config.toml
n_kv_head = 2
norm = "layernorm"
positions = "rope"
rope_base = 1320.0
qk_norm = false
init_std_qkv = 0.0706
init_std_o = 0.0
lr = 0.000756
grad_clip = 2.0
warmup_steps = 301
decay_fraction = 0.574
decay_shape = "linear"
final_lr_fraction = 0.0
seq_len = 1024
steps = 6664
MLP neurons of a small language model. Each row is named by its layer, matrix (up: input weights) and neuron, and shows model dimensions 48-175. Each number is 200 + 20 x the weight over its row's rms, rounded and kept within 0 to 999.
Before each neuron's rows, "fires on" lists the tokens most often at its 100 highest values on Wikipedia text that the model never trained on.

fires on: ":", "that ", "for ", "as ", "which "
L5.up182,182,187,224,216,238,201,240,189,205,197,192,195,168,183,225,202,167,198,188,170,218,215,194,182,161,224,189,202,186,203,188,166,194,177,192,206,189,172,185,212,241,206,213,176,187,188,199,193,232,205,196,214,210,209,167,185,217,212,188,219,180,217,217,191,180,208,228,197,221,167,209,208,197,224,190,253,189,214,189,176,183,241,207,194,236,205,238,205,187,209,173,229,164,215,185,206,188,178,177,187,212,235,209,225,193,201,194,216,238,203,216,199,228,193,219,250,183,216,197,195,203,206,191,186,238,171,177,197

fires on: ": ", ", ", "and ", "-"
L5.up360,205,175,188,228,176,195,232,202,209,208,203,219,181,182,199,190,192,193,162,229,214,223,217,215,203,191,157,150,226,201,207,206,200,221,197,191,200,224,199,235,194,184,193,225,228,185,187,195,212,185,212,202,186,197,188,197,240,193,212,204,222,219,203,205,192,219,218,200,226,230,193,204,174,183,205,216,182,212,200,218,191,234,211,192,207,201,212,180,156,233,237,208,195,224,230,209,211,211,210,210,209,203,187,195,192,196,159,207,208,199,210,198,217,195,209,174,165,209,195,182,200,206,219,194,221,250,228,195

fires on: "'"
L4.up252,185,233,215,187,205,182,209,218,181,207,195,196,152,181,188,223,195,182,155,220,171,223,179,206,206,213,209,175,211,220,192,200,222,209,216,208,196,201,156,195,192,172,210,209,163,181,211,200,228,227,217,200,190,194,184,192,223,198,180,167,230,198,231,212,208,182,215,215,206,230,212,176,228,174,232,218,220,189,214,168,192,209,247,185,217,204,240,224,192,198,186,199,191,185,224,171,194,186,183,187,193,233,188,221,212,209,200,246,203,177,212,198,242,165,212,226,222,179,191,208,201,190,210,171,203,193,189,192

fires on: "; ", "as ", ":", "'", "U", "on "
L5.up65,194,185,236,216,217,209,175,170,179,229,204,189,160,196,227,210,198,194,209,159,214,189,211,197,184,175,213,184,194,228,217,199,208,163,205,208,151,186,201,175,207,214,202,200,164,181,193,173,206,194,207,214,178,158,200,208,227,197,171,181,216,215,199,183,195,175,230,214,240,233,218,196,216,174,163,221,179,182,221,199,194,218,193,191,187,180,210,197,241,197,231,236,154,202,206,214,185,190,170,159,212,187,210,206,186,194,226,157,188,196,213,169,172,169,177,194,200,184,203,158,187,217,180,182,190,169,189,199

fires on: "s", "h", "'", "dr", "af", "of"
L9.up307,244,191,243,194,186,215,199,214,196,225,198,202,214,211,213,254,235,212,183,199,169,204,216,209,219,224,178,185,217,216,182,224,216,193,192,195,186,208,206,226,206,196,211,220,189,194,190,203,184,183,189,188,190,192,199,231,192,165,196,157,212,184,173,198,137,184,177,151,188,213,198,195,206,192,192,214,207,162,190,191,187,152,208,203,185,149,214,202,209,196,201,197,133,186,209,229,200,160,199,160,177,217,232,180,212,201,163,212,219,171,201,205,207,178,218,204,204,219,213,209,180,160,202,209,208,198,175,178

fires on: "first ", "released ", "release ", "nomin", "set ", "second "
L2.up181,179,189,201,222,233,181,227,223,177,198,189,197,185,180,188,188,173,187,236,157,200,219,218,192,191,199,200,200,209,243,194,216,214,207,164,196,207,210,200,205,205,192,165,153,221,192,220,190,211,202,177,181,163,190,177,174,211,188,187,183,166,225,159,186,213,204,217,198,185,207,220,189,194,207,200,223,190,224,194,178,180,219,217,224,236,205,214,205,178,215,192,222,217,210,206,189,196,165,185,219,212,217,205,208,191,208,228,206,191,166,184,220,211,186,200,211,191,204,186,204,187,189,215,209,197,167,162,203

fires on: "-", ", ", "er", "\n\n"
L4.up230,207,192,214,200,237,190,211,169,200,208,215,198,192,207,217,161,194,206,193,215,199,170,219,200,169,213,230,181,218,196,245,204,188,232,225,177,190,229,189,227,222,183,235,187,194,162,194,201,175,203,176,214,208,207,181,217,211,159,184,213,194,197,189,214,193,209,218,206,219,181,181,201,190,180,232,168,193,233,198,166,190,213,203,204,220,196,214,218,214,202,214,220,224,206,223,224,204,176,217,214,205,188,173,230,173,183,195,236,160,156,220,211,192,188,196,179,169,202,219,168,186,210,217,212,178,251,231,183

fires on: "ar", "z", "v", "al", "c"
L8.up40,167,172,194,234,192,200,189,193,207,203,167,204,195,230,178,209,180,186,194,231,198,179,200,211,166,191,163,202,202,155,244,197,198,200,213,199,210,168,202,224,220,168,192,213,231,151,211,191,196,196,203,203,231,198,207,218,224,199,211,209,201,196,231,241,193,202,170,203,205,200,219,181,181,199,212,198,200,178,184,215,183,212,188,189,214,201,198,213,208,210,210,194,221,201,228,204,216,194,204,168,228,203,213,225,177,190,236,207,219,172,190,129,167,210,161,210,207,177,239,212,170,179,208,215,213,221,196,202

fires on: "'", "A ", "U", "I ", "ood ", "\""
L4.up332,204,217,157,193,190,213,217,199,201,229,167,146,167,200,211,211,189,174,208,181,178,203,215,233,224,213,189,163,204,229,170,200,225,184,185,163,207,150,188,205,195,183,218,201,191,181,202,215,236,212,181,185,191,222,192,175,215,155,202,164,203,210,216,197,204,172,184,193,227,216,220,187,209,188,214,200,230,211,216,180,208,215,203,210,189,191,228,168,247,183,186,224,194,199,188,205,228,195,187,199,192,214,229,209,180,215,182,193,171,200,224,174,185,183,225,231,215,171,208,165,226,208,181,205,186,189,201,199

fires on: ".", "li", "ati", "nomin", "release ", "Festival "
L2.up245,191,197,196,227,199,160,216,233,173,225,198,163,189,171,209,179,220,178,214,216,216,220,170,196,193,176,225,220,185,200,192,208,159,207,183,169,199,182,187,219,215,165,186,175,223,173,164,198,198,180,231,196,183,186,166,207,177,182,191,206,197,244,216,210,203,193,207,184,193,218,176,217,198,202,198,196,216,198,205,181,206,209,183,183,230,194,227,211,169,215,199,183,201,202,226,173,214,165,196,205,207,203,199,212,181,215,169,199,209,220,176,197,213,213,197,182,197,184,194,202,216,213,183,193,193,177,170,186